config.toml
tie_word_embeddings = true
init_std_down = 0.0
learning_rate = 0.0134
max_grad_norm = 0.5
decay_fraction = 0.609
final_lr_fraction = 0.0
max_seq_len = 1024
train_tokens = 900500000
MLP neurons of a small language model. Each row is named by its layer, matrix (gate and up: input weights; down: output weights) and neuron, and shows model dimensions 176-367. Each number is 128 + 24 x the weight over its row's rms, rounded and kept within 0 to 255. Numbers have three digits each. A neuron's up and down rows have the sign that makes its largest values positive.
After each neuron's rows, "fires on" lists the tokens most often at its 100 highest values on Wikipedia text that the model never trained on. A number after a token or word is its count.

L6.gate703:116091118173160103170146195149123125136130083138123109132105148163121118140113168122143146152141137145122124125120158144130143104149133129151074125118135124129122165075083078132124133121155150167131114101129153125091128118129093096104133129102137162129121141148132127116124152169100124136141089121162129100112136139118121136144144144138145120134114137117112115147136098130102121108201103124129126146100119132131105127086089145142142120107133100140145129114105154108097141166101129159105105131136140147136105094158109085143138132139158117119084117161116148161158126134148135151
L6.up703:114134137149114115098122116148130125078084132143134110125088127113138116169176145143134139108146137127126107110092146105110104083122121109112114136078133119125087155120148148112155119091091122108168113155138116140173123113128103124124133129167143131151136144122124083136152146105137143135112165098099121093111099131129117092145159169063164119147162108124092174153109137128176133113115133129117152135170155089157167167110126142079118133106129146178135122135137158097095107112123099153162141137115102133113103162151142126119146142119180125120162108117142146109123100142172134184
L6.down703:123103151144121099119133142160091134159109153111150101196082095114126177130126121126111115124072167136116086138080127088133092146116128094109170159161166132114138101138122138110155136127169143130105130163153102071124141143087166129123152121106104125110120168127088076113126057108094110096113141076112098083133148117096123112107143135107106118106145072123155143115147123099188127142119129097124095119117152131176159127110129119117128140087123153168123130097098117147141162144139144104103152124154137110150108143095157128120122140151127133194113119102080056106107094114115170140
fires on: " was" 43, " were" 23, " be" 10

L6.gate1959:092127064121122142141126122141061122152119174125128144115106134124128088123146161095093126119150132153090146106135132104100096098066169124119112125086124124097134115153117101154145134137139068125088143123136162116113122118152093173165107103129151088113166154139122068146124129124129142118139138091120147122135137183098110112150130145098137075117105138144101167187078148136112143154139118131117126096114120112096145142116097164158137125107100136158122136084105129124106154094123147132149096143136130130137156118126151144107139152151159151069141134124134109143132170118121092089
L6.up1959:128154158100152155125093114145146138119102131165079170134134107177104118118097109138103159085103132151086132111157139127155137147111126127130119120114123086122137117174125135116111139098094116091121139132189132105156166152131125063154133118154144138083116123138115123120126155115139121098115155131182166074157094148103100148154121122070099148149090149148108101086118147128100130127121122139127135166117113122173154159107131180111124094181128135129127126134106148127118081131138118135106167128142098112132132083094099114121090195089125168107141139138133167110057100112109142147
L6.down1959:140167145131113155132131129140088132136135130148138137194129130112153136130132106119136124144077122135134137147161152124147130136094169142165052157118120132121147145112156134096142133159167089139091081159138140111131117117125129154096161160147130123093140128152063105130138094157151133119149150113147075127110119147138118076134137134110133114147139161121144131112134170155164153117118137115123171127066126100114125135084187126113096123121140129162139113128138098096125151133090137091126141108111108087130111111109121104108131159160129114118129119169138115183178180122144139130
fires on: "==" 36, "-" 10, "|" 8, "\n" 6, " his" 5, " Best" 5

L6.gate2152:111096134126130146112132142115135120114167160124112158130128106158129112100093170135103147112137109148155105156161115120124160165166074127115153087123100114139141090178143125125107136134171108122157137133160150104131153126112084123118119112125093121133129116138178086109108145105098096092104128090146126082107089101162121156070066160150069067114158149113109123093121166134135122122123153118129128126139121130123155147109134119130126166128133125139096104107112119101121146146097130128118181115140157096149108122153181135140086138097128146132115123093093183130116126157160135094
L6.up2152:098121151136107144136172135143143118116110111129103096147124114093112126131101112108120152173145141128127144130109109109114137143151112163128095121155103131142147142159136131134099141131094121092122111172150159165148140142120147134136132145103128120157123083117131128136115163092144124158124150081156141107127120112116113132144092120108079140130095127116133113121092096140142154146107152158119137188115121117131068128102101163124138129136138097113121103145122148123109166097112122168121109084112165096114130150133190113149150144103124110105157103172088099117114151159124103143
L6.down2152:130146166080164095089126146145149125133134103082099139118138110078113166168121119154122147101090102086111083133168105132168138126140100137160165131149126085164122112117124163146115133113088127184109134130149122151102125149123170110107149153118096121156159142093079140103145147166121111138124094156171146122070080139160135101102112098138155120156181107167134092151079129138143167098108097127155111100103135140117098119127098145118151133107158140102124143083126141101106123184102122162109149111162104149122190115134132112163100109151129125103092125122143107114139124154155124142
fires on: " for" 24, " in" 22, " " 6, " to" 4, " a" 4

L6.gate2054:112109078075129102109116145142111131157110104117166102133137118118149145147139157110120179149089165140164150122137128136106101142085116144143106137090104123122107125182167130141125123141134125108131153081107133115095129151162122114099126151114139128141129150138087155125153131182137094131113104112122148120093105097148152102110134132125157113149149130096109134171149136109120164126108165135126126115114119107121121140144139124138146112134103150096113097097172133159121092098116106154129126088150113123106138110119161097132140158115093142105127146136139139152164137116160098153
L6.up2054:119137100130172056120099118102162116034106145114109113136153078098101134127129150153132115130165139140065180149154107103110141124095140133146119119124110101126097108099175149168134127115142109116175166132133109130104127113134125112103128094160113144084168139116121132104169114140189119151102141111135130110145138123157154159164119155122122122122104060163118102116155127176126111134157111144112132109117144145124139122110105146148120143175150124118121145129133129133141171130135106107109137125131103115139124143117122138085150115138120140118148130129113128105114155141138111139
L6.down2054:150154103141102133105121135139163095171136120080136148115133117125142091097164099152089155144126090153124115110097128127150099106129127082144120101129139138155126142096085148132118111111155122127131106120139107141114131124109176143154124147116107130138149140124102124081073143110069160117132107120127124131131157139109098167140112136101157163113111149090148159107143141196135119112154173124118134181155124142138144104186085126130145131115146116138176163156141114152157122123136135099146129154143129097131128161132147109118097120146123130125091116121162094142091147115112121135
fires on: " is" 82, " was" 10

L6.gate2760:116166142107116144159135150108092128108133157133186113147117111145140103153141161158123092126135118144148119093119139114113110137101113096118099147084098094116164110114149127135088160128101065182141148160112123136128132166159109131117120128109154134099141134095123194130183153169139144145156111118163136129153136121122115152120072102104151145088136129161141106108121160114130122133135134162138102079111091141092135083176126126118104122158122174135118125128135139155123117090093113116097111158166113119123127120149137126120126104162114113140171149118121153153102167101175138125
L6.up2760:136125159162147128137143142121089118152161141119134132169169162163108119144131138136114117123123176128156118095092127144125132123119136159109187122130133095117144076156145161145160144095125076142152080109175103116143072113193111144124123092167191149100127105111122123105139101143128107130107159097140109147127131145135129128132110125135110133094130103125121139129138102156120141146170170137084107136140114136134126112172135135134129114161131165120123122115116124116135125132135092087111082153129137098184099130144168121135214150124134090098160178146180084167154142106172130129
L6.down2760:144137095103122145122137132111128134097129074117159118125151122110144148089120157153123173104142134125146105110111113149133126098123083125113121143147171109170146147114174137139152097083179138125108126109154162144132111128097134117090113180108130152141082116108130132147164116112142140107150106157153127131142071072070144093132139113138173110157162170152124127073146104129143121124085128139131157077116112152061058109141131144122116130128118103158143125114132145156133150114114131160133170113130154110155157128104165120127093119092107126180088119130108145118152157126105151166
fires on: " of" 53, " are" 5, " also" 4, " known" 4

L6.gate1720:183129131106144123116124153137171105139130117090124133079126146114150109141126149144094129117100132135111165106126136155119141149151118131155140110153117151106117113138169150128151128122102087097155139141146115084133087108176097127143127185142147162161135143116146121148147128120139079144120096119071159151130135113170096142088121134152132141116123136109124132087117121146120138127131162102147160134105137129145085120111099114125147131163121139155150164093130134157165126120122132141134166127155135147107153141130084091132164141112142129123133148123122176164113115093138127133
L6.up1720:166135118103147096104143167129145119096127139153110153142128118130146112160120134147148127134154114089142140172118143121132156149112081164124109165157107117130093138122092141134107088146123099103156099075141096131155139065133135135145133153134108136107159137135122162126113147114158070149120131148131137124112132141155109137116112167140086101149115108093158176127113134129124128142112126128125129139142155123192084096101129094169115138142132152155091146108120120113118151126120132143096125113150100154143116150112132137187136160109126114092127160133106103141128099100116107121
L6.down1720:126117145120131100140144115147103099123113112154144135084124171151148171162131098150156129152105114077115105140109138163122162115105143124114135157118152173118163153132130117103157094160133168099116152126190143080143120088118073142130121115108104150136131102114143131143119127130116104107123146128147165127135086170081142126141114138145158129146154101089132092127131089152114157095121063106118121143126126126126134147166134140070080163143125118156091124136110108143114147125129148112132125118143094122126078129156110138132149156152146129079094108140121095105146103114105133179
fires on: ")" 15, " is" 11, "tern" 9, " that" 8, " was" 5, " lock" 4

L6.gate2033:116109125111151148173129076137140091135142147071117130147154158113181138128109143134067117086112086166136162133152131127121111126103116106153120101139131117130137166134120125123130098122116119114136084130155134117127167124165144148122120147163164124139173112070145108162133120118164121148133149118105130118090132115127088149154088148085074153104132126126152130169088141121102130094122112148072166175142059149096128116140163109151127190127106112123121143103138102109089182136125123104109120207106147105143126097088143137117108142127105095130130116108117158132093169164159140147
L6.up2033:141116128112138120103148131126107136095143114134138078159117139121123103135129131130136130085102140159185099140111128156113093153079105126140091134159100113125139115128134142126115111148095095134167100131114149146167148104102169144070151122159086116126167126071139117146203120088154131181119108144115135124160127117119133153094138126102108150087100101149126120123137113101140067088147136178156092153193120132138144142127121120128136112120124148152148115131126156154158096107114062094156107167110108144144106123119154141134126191151130080159125116111126109159099167166132136158
L6.down2033:138093073112122090150154122172130097158109114124146164138136099140135139177135182136167143141146156160139115167173135119118123136134138102128159144133149126198166113128107148120147107167129079127140134143115106189170118122118094074131063146127136111138140143136191141144109103127142133098087131138125142134120105131089137114133121137148147158155148128133117137127133133117142122145158128102147135145110101130118102149108172162149137143108142143127126162152105153149093135138154130133119101123131177161188090158149130113121113113089143103118164151101159133127123162174125113172
fires on: " the" 34, " " 13, "s" 10, "|" 7, " his" 6

L6.gate714:140151123201129134128170152149139122122153182107121157086112117159097129143163118148121089129111105105143156086083135122102121136162121132103140116121092120150093154172146164116069162090107123155103176171155150114088149206125171094111169136178107146127141164098101149104110161140130132131139132160119110099129149151112099127156145116151121130113100139146137071116169105120123123134080104167167109166112094165127112125149080153101157112117101107104163112115118128123116091125110113117130158125079136143127134127179100125118116111113095131134091122147096137142113137141124144101
L6.up714:164159138143107173114161167059122145145162129154124128140089123129100101131132113140170136097101150154141095135095139136168169138141129145149097117139123109154138108161143139139127107174098157160080146172132126143128128144095097098122153118142141137121091110117115145123126138118143123107123148134108156168134131123140127167156131135114134120137148124177104131122135077137100135084159103113166140165129085136161088124153128124146099122121095141134125115156113142083155133129071120130125100103117152157111067112142145108086123126105146070117123101104106117139164131103108107122
L6.down714:108145148159146126136136164138147148139179166153123134139131134132102126106137096105144143143082106135209120130116140149111132121124135137108141133119128164140121152136117172116166123109051117163094173133130147191106102155114141122111188115117141138141108130114126132104150124136160162146148147141127125107138128149106121158130150170142111160137120148146127087095129108107126085150135145088150116149119133124117141101182165134136129134160153149148171111163111111135160117136102127128125116128117124141100136126155181133145124093126083121175130111142107125116158130107151132093
fires on: "H" 33, "G" 15, " H" 13, "h" 10, " g" 8, "g" 4

L6.gate2462:106127121090109137114145109148136158113111137117162122100141120111088122125135116112106103145164136126143168128113111120131124152125149139109109114148047166124096163116121140153123131132138157121115136110150105107112166121111109121111138173109137119155117151103097131135178169159090141083132124125153170089160125154136139097123090092188133122168169182116177134138149109149113132118150086115140119149149125108055109162113116161159116152115093136134139103069121123111155104123108106091150137115151135108172124120149112135115133152142138153110174153134143166123152115120121139129
L6.up2462:134145124129119144109111126123128115108143094122093128100106133137099127131163135124138103128125111155167092101100153126145132134127128142131164102085136086150213155121138161143129135103141127165165131117131111149130118133173118143103154132109126157115142107123125142138123159146127152066146116147109176152127127121087124120148121144110148111163116138135089134128154145137132126114124089097157150121100095115138073139122159128110123119112154139151176179091163136105109077124149130134192133117121075116116160115156157149130158174155130148079099134067127109119135111157145134125
L6.down2462:089134165123187133150152149135130095148140098130115111146105131135120103125128108127141118130159099146125197151067187118098108146142119118153148113090149128155129072070105126139107118096115129122088122124139095139121119119065145101116135139129090095104116134113123111109108111120107146103084147067102137128161103171140104125121133149131096119153122109117090134122137120169088129129144121143167138120111123126139130139131130149120098141120128124138095126154130111150184171114142097075140163142118099073116123120142135093127129135123144127140189098156127141124093133096111088117
fires on: " be" 27, " and" 8, " with" 7, " being" 5, " Be" 4

L6.gate1908:126122093129062158151143115145151113128129122138113137152095134134167138157102106145165129124126147133117111086140069164134135120158136121125110121120115106122115126136080097158152126084073112192136102113101144124132130114142137082165090217136102197141128127146095136085099148132198149160172132106165142112170108130150120143115146161147138119114064168132112150137179149126131134104123184149135136177149134111109108128109123155097137116157118125105084116134120122077131120093116126161146144123075093126144118109159142127093137129128122109100100135142135140136114193155124110130
L6.up1908:139116130106111100107130154126110128129124128140120117159095118154138145120102103147110171121122160164115131141109148160171144135100119114098150111129170115117140091156145110128141123104122151155096115115116140150137152132138149106137105148149097180172170122124115069131112131105118112176141150123143154163145116128094147156146144126098092120152128129109109198128103090147168108140109123156089158164153138112139130122101092133107083111141111106150130140123092129089154128071073110169124127140107117119108114155172139097112147120106120142125116137121118148110157124124159126122
L6.down1908:138158153117156117113190146151115111062109136138110149118136083152107113144115100137147114082165177145110117079143141107114106105112091133136122168150100150158168125132111093171124114089129111154046125147138112100106128158129137105154147156100162148122096136140158140080130182136128125141174109135126119159111102144114110111107161116104147125146086156147080147119128147127136136108104121157131108139119129118129127097152130099138114122098127142144113140138137118153125152114165130146126128120101130108134128103081165162131138139117122139143144117122102105146115154150113155117
fires on: " in" 17, " on" 15, " was" 8, " is" 7, " (" 6, "in" 4

L6.gate2517:166090140109130109119124125154113101166111105101132151094151118090185123142150155132118116120129129153147112158106137098153122148101111125163132124146121128126141142134137159102146094111137134125132122125120181099150106161157117111156162109123112098136110122122109107144087155131079107140154131119123117119143177128133140098118113119142153112154128110130090108124140103096116112151122123154104113146104144134130127132129116122148108105119115100118128147099147141161062116104149143125120150128084133158138173133145096167116126133147080093134122113125127085155116151121140130131
L6.up2517:156172124138117150120131132187123127127124117134126152122103093107123151133162107169088125166121085120142183132144091119153128156109134094144131104113136090113179100133139112129141097122134122145155101119139137176070142141147136105137136117163107103062128057095126089127140111114157159140151101143128180114132128182091168121079142185136171123144137172132126136163139100132140137120139118158087114127128143198160112135113067124127094132124112131136117087124125118124143132138118129150143119103178154113128102120139119121104114144166114129165129123122141133146123156085143099087
L6.down2517:070098122118152067113107115144131130113147134152075142159124148133131122089166107114125165149083129124148127102061116128144181120106105144131170105124153129122071146137137085132160152107133105124138124148160107120167130153098065113104090182136117113122148141107105168140178150117122097142137166161119088150136135101139123168103101155100106115135155151149138074122160140131118143107113103117076146144105130117127200145166130079114145107108151136128107135140117087164140109147144121135144119135111099107181108089154136132128141119129157149109107097092163139120150123115129205116
fires on: "," 86, "\"," 4, " (" 4

L6.gate1357:126157138106148153156138121119130179113150104098123143106121137110114095139124133137101122114122134146130127121122140105140114122125148069109131143129124141135134100121180120138111117119106109123168136135146106138098098166115142117096140083130118125137131156136109101112150087119128134117101120126112133173108099137093121146128147130145136116105163128079141186151120100138139132136105102091135168137135141133128097148154135177108119138103132136113113110180129108192134125106145143133112103149131189112126117068156047112070095144134141106129130108128109094095038090130125141094
L6.up1357:100087150143136119087124124172120096127131158140142153174139131135107143193164100144126132181099131110105130105149104108115158154113141139156100092171127103132167139125102140158069105155098130164118172116143119146118125162190131087160149129129131119090088134126126098150167145126116109180087124132140133108145107147133145080076116128129065089145123161144123131112126120131139149163128150136133151148138079130146078124178124083155121144121125119119118087120108146100161121099117124107127140118151140105149113131115137093100180130129128185109091149107134113128099139106104111112
L6.down1357:134160134136120134089102103112124111123180143129103136166125134146110107156184146129105166138117131119125173098142089150131097099190165148075152114118154107112099157134157135126120131132090121183142173104114142114121082115102150117088087072101160097154150117136155158149128132113121135156158121137144117156141141131122124144139157119135141094109116139128145161137113113169102128075131112137137133161118092137135154108081114125125144149092138110136107131155122106148161134109107132146140125103109126128156120141115139127129152104116165154075093142086148144150154133129149099152
fires on: "," 46, " (" 5, ".," 5, "." 4

L6.gate559:159106104110097074130134110129137118137125150100139132103113121178110130137122123097133123138132125151127112137150152082153159109147130100111151150126119129136139135136156085145126143111124124110166140117131128156120172093115161123122142111105146076144114094142093062137138157117138150150145117099132130109119168131104148090149090138114120083090141119137097109116113130125160114111067090129135116073100103149118120107127144149125168146135129092131131105128148138140163121124151126103142173132139133116101113117105113137148132104166123150142105101121121108153154132106134150135
L6.up559:125132135103160116123169132148126109167117179142115143109135133153104099149078204121191141146112142132106124178154114160102115153144117130134062133110157081098130107091155107104149126114100104138100125064118131153148127117123108132075169096119140141089100103149130116159135171148115172140140124134094117092162124152123166114117122162186151108136145142096099147119152149130135124157132150166085134084113107187066099107123137149117107122109108128093118109122100111143144163166159154137115118092126144132149104119108112086144127087090121122110139140138099121165075117073144162106
L6.down559:126140136127104135131114097066094154128140113131104110157158147104090147196134176106135149119192130116120129138161119117120147115127119170099075100178083132118164136111142169129104149128134142124107153111140122129143155134148156160176112134128137135140099183154092152086173136097149151074161149123162098168085148139103125098119124141157140114113094147149132111101149131149117134116170174163122139154099094118184109118142112108105152098129142123144109125107125178152083093111142109144155143143166108116090137156082141116128155146140138139106101137142131128158094129126104107174
fires on: "," 24, "\n" 21, " of" 9, " was" 5, "." 4

L6.gate995:157138118145170138071136126159110135131143137124138113109113108100156118134149099096124126107137136183135109157139158103132150128092127128130127144118187181108123097132108126088170074144093114144110129140172165195132124172106131146143107112111124104125111165137120098153149124124114160127137126124152140213139157111054147126139150158130115166124131111130129113110130083111082120133169151108145161131146117105143133142119124151122125093148129145093160133151172117145133115121149081143127118111137092150078117127137098089126146120131124111125161106145150185117130112115099137128
L6.up995:169147156160130102139140127150131089129136133146151072131125122123144122110160112132110099130143165147121102144155136152154156124125119132123096150122120133093109178092090084142135101117111093111117157138146150127126127157146086134107110129154160072144149124142162087130107138106111133142139135159133135146125167138141152106148142134146154155133145122104103138127166136125116115121113158146113138101161128115145099110129110129121122128120134170122159120112130130122164102171092129137132189115152140129109110113162095151135070132121137133143157113116141123127160121134132156163
L6.down995:129131088099127093137142154142103121131133156143141105115193137144126131116115133149127135125104104124145122173163148143120145125142130087106112158136138161114100134150119133167158101151087143118121127120173115124087132176089099142127104126119111160138151117129141105134109150128141150112152099128166115137138075148129178142154132142105129093156146100115114100138148130152125128145103099135091130147107141140132250115157148129085088107181171153124122124144122102137180156188156092095137118150152092157124115122113106132098129088118124102102121138126118098122104096127123152137
fires on: "," 62, "r" 6, " one" 4, " the" 4

L6.gate2639:123120112132150137132111124140194131119113164133073138170120138110168124141129159121086125124136107164111140121086163156177131121127136125109130108149124105125126145145148148140102154110129121145078172124098153173134129095127150152120138175196147118125119136153111097113113103092100146130113149151115118107138097109134125141127069117106129126097114123089094132115128110116098170113117132176128128106122165159172145136126124137150143117106120133157163155139141142080098113102161138115113146118096082164157099099105149106130117108139114154169077153149126124139118117134140135167
L6.up2639:138181142128133145127149160119118122109129088097150146125112137137121135165157134126106135132151127196138131150127096126139076135105129107142129175143132097159142138105110180105124146099165186129103146153114122150113081143152155124128117127139167105113130126102125164136097108091115153164137180087131102153123135176144140128117130070101130143121129119122115143109125126115092144086129070152115121180129153158135154100125090159151168149120098171139142118119133115113152130103086116123133099096120160105116114094095114110099135115146128128125103148145099138116139133134104144142
L6.down2639:147124108138115139132130073136140078074119137119125101137128134129142113115088147128149131151146147155134144129163131132117123164088132131175115115110121148110108152166088093120146137097125112140159141079153138116158160135120132121110143106146189138048105142080139145145150109153144130091095133113139104078099151171176143164135110156150117107124156110127138132114101144176106121133124143132153141075125129128134147171120094144087105135157087088069121102090103146137093112122141096112104116106089078144125079106146146101135109125121143103140089169165117178125149131154098186109
fires on: " g" 21, " G" 9, "g" 8, " b" 7, "G" 5

L6.gate1599:171160143092127127116116119179131100131120111136128177128136165138128172134139110086100159111104160096096134133134121129118105121150100137093145103127145102104125114127130133121081128131131142135092148129167103143094097123173111147157156114158110112132142116111118086121122112104135163136102154146110143124126116116185143134142124122117183108113125136158135137078162154127086121117121111117112117111131127124160121118128121128102147146148099086121158134120139109124097109158153089130103148171184103159093133156138129114084143059150140168107140135137159139150184138178124117122
L6.up1599:148151153123108090137098139141127157124121127135193102190131141120155133118115109114089090102137124124129111131119107081121157150125069116105123102088093155119134117155146134131127078109159137138127116155189127153128130122167134146116130091132092148126131138126162094083125118125137132157132183185165151137126130082146173123131162098103140115127082141113148094145129129162152143139088104154114138101100109111151101107132125141121130101167143108143148183159134120135127146141113093115123099123172109108135126145148115089155160122134137113131113135160141109152147151174111112141
L6.down1599:116132149124106133144125129107135137091138105093148133097073118150149120128127102116134145172109115117134092145112109136147118152124114139103174114127116141162175163128142119085177117121086118111133125123159087103108123152073137128136093124122151154113103099127125130112108150111128118157168097099120153137124131117106148150180131138131153160124067167174124112135126091139122124163132136097106168169093127162141152129153120147098154126113145125128138123136135113115132095148146147110137107158124151099131122100146156122165139131121138115114111172158090111147087176099134099148
fires on: " A" 22, " a" 18, " K" 16, " Ch" 14, " P" 4

L6.gate1501:124113155130143126138135131102117144125162167114123119142125086087105137071158151112146174156152144060140151140138136123182132150142111112158136155104110111122158132148107096107162122123145127124148103126180135136099132173115114150109133097142108135164156143130104142116121145126126130139159161084132162140158117104146133138096105147132113141125102100104095126130119157115101109089160149109093152094099145096138129103130148131095129115115067104123112136165116155135183073146150139155143095151164115168130096145085151101158128115139143160120112193150118149141148110160132139182
L6.up1501:113136157112183135122163148113181092120130108134144127124165075116118118069149150103143164097117105126132139150130125131151099134134104115091096140068130117107099111135112087136153111118162120118126137113154137199104095179139116133127109066137085117127139140158110122130142132120142134120157113078114127108170163131154100138136112165133167112116158131112070115163136174127109099075147130137127105116119135072163130132113131175126110120132137094114200134124114120119155111102121133136127188149122138142128127130075143146121154093121131119126120081123109136133146102142162168160
L6.down1501:084121135127147129157166117090130102095123151057165131167105138098155152088121150107152123155129152076121154133131130125171094165105151147122220160136150097148106129130088110140076120102157141100107189127122103115130103129127160130108154130164099140123129159155128120112143116130120128158129146129103120117080117122145113093100113136145125148154124097153163132127116107141119141112132130168131157141110144080137136117103143099115126111115085157088097132148138124127174094144172120097109134138123109113099133132067136076138137119155153137111119092092094139142136170125109161132
fires on: " a" 51, " is" 24, " was" 7

L6.gate2610:138144150145060097108149113117128160153110151130118128148149146134112106143116093126096100141123160096137167128152130173110100153134124131145161140151087149132123137109125153159155088128084082091100145105150112139102174123144089110155142154123145133171111098093087121119133107132147133142108099125148094127124148116101125130119123115171116168168121133150114106126123165120165138149140149130126138132093129133157151086108149123104129142144148138182120119164134132131142110124125139120136105100170117121122133123196144132161105157135129142099129144108106170135122129093152161133
L6.up2610:107111137084126107102106144123134118152106112118136163121148144145145126144137122142078157098139177124165093163126144136132153145106139101140171128150150142157153169088134118153099134146109107121149147138108128139167088198134135124175137141098127155131153112115122103115118149123109137150137116119151109136111142112154156105139111122130120115100088111100117092165133174150134126137166092095150132111120128117153147142079108149115149112136088139135098088104121138090138134079134116135157121148120133090128108170136148105125141133075153147134139130113089122118148155130165134106
L6.down2610:142115125107141133136160135104125136116072096081154105110146141117075092103112106126128125115111154096129097102124119139132135083150134167140129145175143143089093124163111155123159122106134142125110140087084127115129139097126141119079139095152075120130130108096075161121121150153107140148133145146144099130107094150148119146185090094199102095137116092158124111106111103203104141135145096138092119144156118142137125169145129153147093155142148121158130097079121131120136140174126119105127153147139091121142100143102132166122116100099126131070109133116103093136093142104133121134
fires on: " " 26, " at" 10, " all" 9, " All" 6, " other" 5

L6.gate1873:124138132131129169186143120140148173164151155126099121119121101123147154113135165152118096148139162140114132117124156166138157137129168148138094141124150116124138152138163123178108159173128104155106174148086126105129132112169159099115100142176144111146122094122155123145148169143096109141132160165098141090128106138110147136160095090135160132121126138122172146099127159126150118130110073137143165102131099112127102104140080163117102115127123158111148128104121162160116149105112168120101111153098152145150160150109156099151121126111123133145094138101183090101129128117127156133
L6.up1873:161074116147131095181104125124106129121112149137166142134130107131108114132137099134169085165176139123141149112085170136102048131178132143127113150183085142158136096126140145120107153127133130168106160077152110149133144151140140087159113180122133093098126125143155090123145154152138120114145156128113131113119143168138107120118095117116102108116159115148152128136132177158105143107102112110141069175146155139172153139107067120148133102139087142127140145120133155091165171156137129151158093166101145134106093110108154128162103117113106137128121146140113082155130142078161116133
L6.down1873:110160104156123115123139132116114158121156131094062089157149109106128132134124127177086138171142136119119083134113123094152169104125133121142148121112139118129148120114086120136159137164127169113139100095137130130146164130143146081126172123131148104135108149144140122165124105128127091135145106118134148136121120133158103114161088105145126143135123104125149101139154121127123158108109105070128147107150126117138100127167163126101129147101143098108149135136129160146138142128144147151162158133122139153156091104154131161128159110153099150137145111139084108117141102163177167160
fires on: " g" 23, " G" 13, " f" 12, "g" 8, "-" 8, "G" 7

L6.gate1893:137123154138134156166108073130141130139101137148139113106110136130118134146123127122115122093119138110051163092144135136183135100120087156133119117136120126122158129130142153096064107158124143131127157114097152104113151171128169188167136173202102099140097136147159113147081113149158083127141130115131113108136145140135135140140146135102128140136114110139149144119182129128109158168117091127103129086161134175165125144111061151109111118106150143119155121125160108134097171088125122049107130142080109134134094141126109107155131123131097147131121142109130100136163155126143121156
L6.up1893:114152119141118089122102080104094159126098098152138147119149149132169141107125135135104163108131132121157141110162135102143114120085100164090109137084050097165132101108138063097128127123142108130121143148159117157128143093122160118116169144147131125141124084152091146093078113142130138112120131157120116141118177109116133075142102134114095074129156135119119141092148114130108101124144110087119122115172107074126098111121102152088148098090151101094133138135163134135117143107158124108157085109116159141164139121160079107131112143141147099172111124133150141114118103135151117109
L6.down1893:124148121144115143159129125127159083123137113071125140104127121154144100137131112140136133139140148132118105128121116131157126108138141122126116136134141135114121171129150176104085124158095124109117134126133140109130120144132116112103119112087117132096102116139114132194086147110126119143102160137143117120118065136131071080121132129127176116115074128117129112138178151111163106146140117148092096113113127117117140128151178102138171087126164121109147139156149146117110093135138127099155092141144099170150106130124136136117115115147124176126098117134136107113099132107132116168
fires on: " A" 47, " a" 6, " E" 5, "A" 5, " AD" 4

L6.gate1467:108145129137133155139106165143095138116141158129139139152151144145161143103094174114148141140109131103132073148149139112119111091157127135094112136137102173145174083149108135119114131118164121103118097126153108141091121120118137113127142160172142116111144150167161168142108118150147147126125126090141166135102136139160162138136122091096105107092145099132184115150078128108104172099116109113083137107130131131127138142099110083119127131134130146137160179129081104126077126123095123175140142179109095101152135117118125154119109151135118130160122149080144130153139126122129114121
L6.up1467:109099112119137153115088112144138099112092123109081180164183163110107085138135119137115129083129121187124126119166138129138122112109139139123103152130122136090121154165113113153147111148135110169154161118173143139150129188142139128151095150122159108160160113095145107095090166109146169106132112120131113158137100117114111150142116172150133100153110090105130111116119161142159123110129176142167131118145144095165114164168082127133145107120104097107091110151147166169072137127164116086093158110145143151116123136117123146120144156116082123116119121138112164148077101145126147149
L6.down1467:118142081096116091124125126132143111141117138133114107103121104116119122128115091122167127062119134151133133085161118092142124131154116102136128123091113140128129141140124119131121134143123120104116093162140144103172064117120133133122074138106139133112130124060136136111165136110149126139143118099130124126161160150131117120134139115141147109097102117125137132136126163112096112085183110156161158100089106110099087100095128125100088128109150129167100089158123143140135144147124112152089108139126156135154097102149104108117107114132132108108114120183124128097147150187150112105
fires on: "1" 41, " " 14, "-" 10

L6.gate2577:109134128134147147141142119177094121144114135131134112081108150165176125095173111107151102118117167123123109093128138106123137130124121163145100078091145114150129176142138129111125129149161097104123087126116165181102158062171122151105137132133101137104129111145077094127110096168166151105147136142148137102139116133176167115102161113115112093096125112109126137115145132149131138117096129129114106133148150105141128088108168128092124111120093079121127187147123127127149138129152131148139126137138149162121140107142144131151106107108125102137100124163140140121119122187107112116
L6.up2577:151152096147121146167090116145117137143091133130100156100147116117169160130120109137129138106156156134126199113121178136153081130142137203111099074122137107119155119127135112115158119113153126118069130093088111139101123085097148094070110150122111128119163150168088088125129118128132118109166122135143062107142123140130198117132122167155115137117154127133170127076131131121138139109103141123156094103134150123123112126107142139078141108126076114135118172122090098139119137133179128081145138109145193132124114118170129081169131070103148103121153105156136144106120131171126126132
L6.down2577:103137137129109118133141174106142132105105168188134104121136127114134138180153132115110139135140096178172149121147094120173109151117125109147164108120119131112127133137132142155110203132164132145102171139114104115136133117090172123172129137138138134074175105118164130130138145092109171122113106140108141138156137104128155122122166109106149112106156093135160136096133162255131150154119129130169135095109157120150129074099095132103145141138105105147140165160157095134178139132113116148102134149165116140148102121145118152144129166153165138150126114130137112194077139105174126156
fires on: " a" 43, " A" 10, " an" 8, " An" 6, " large" 5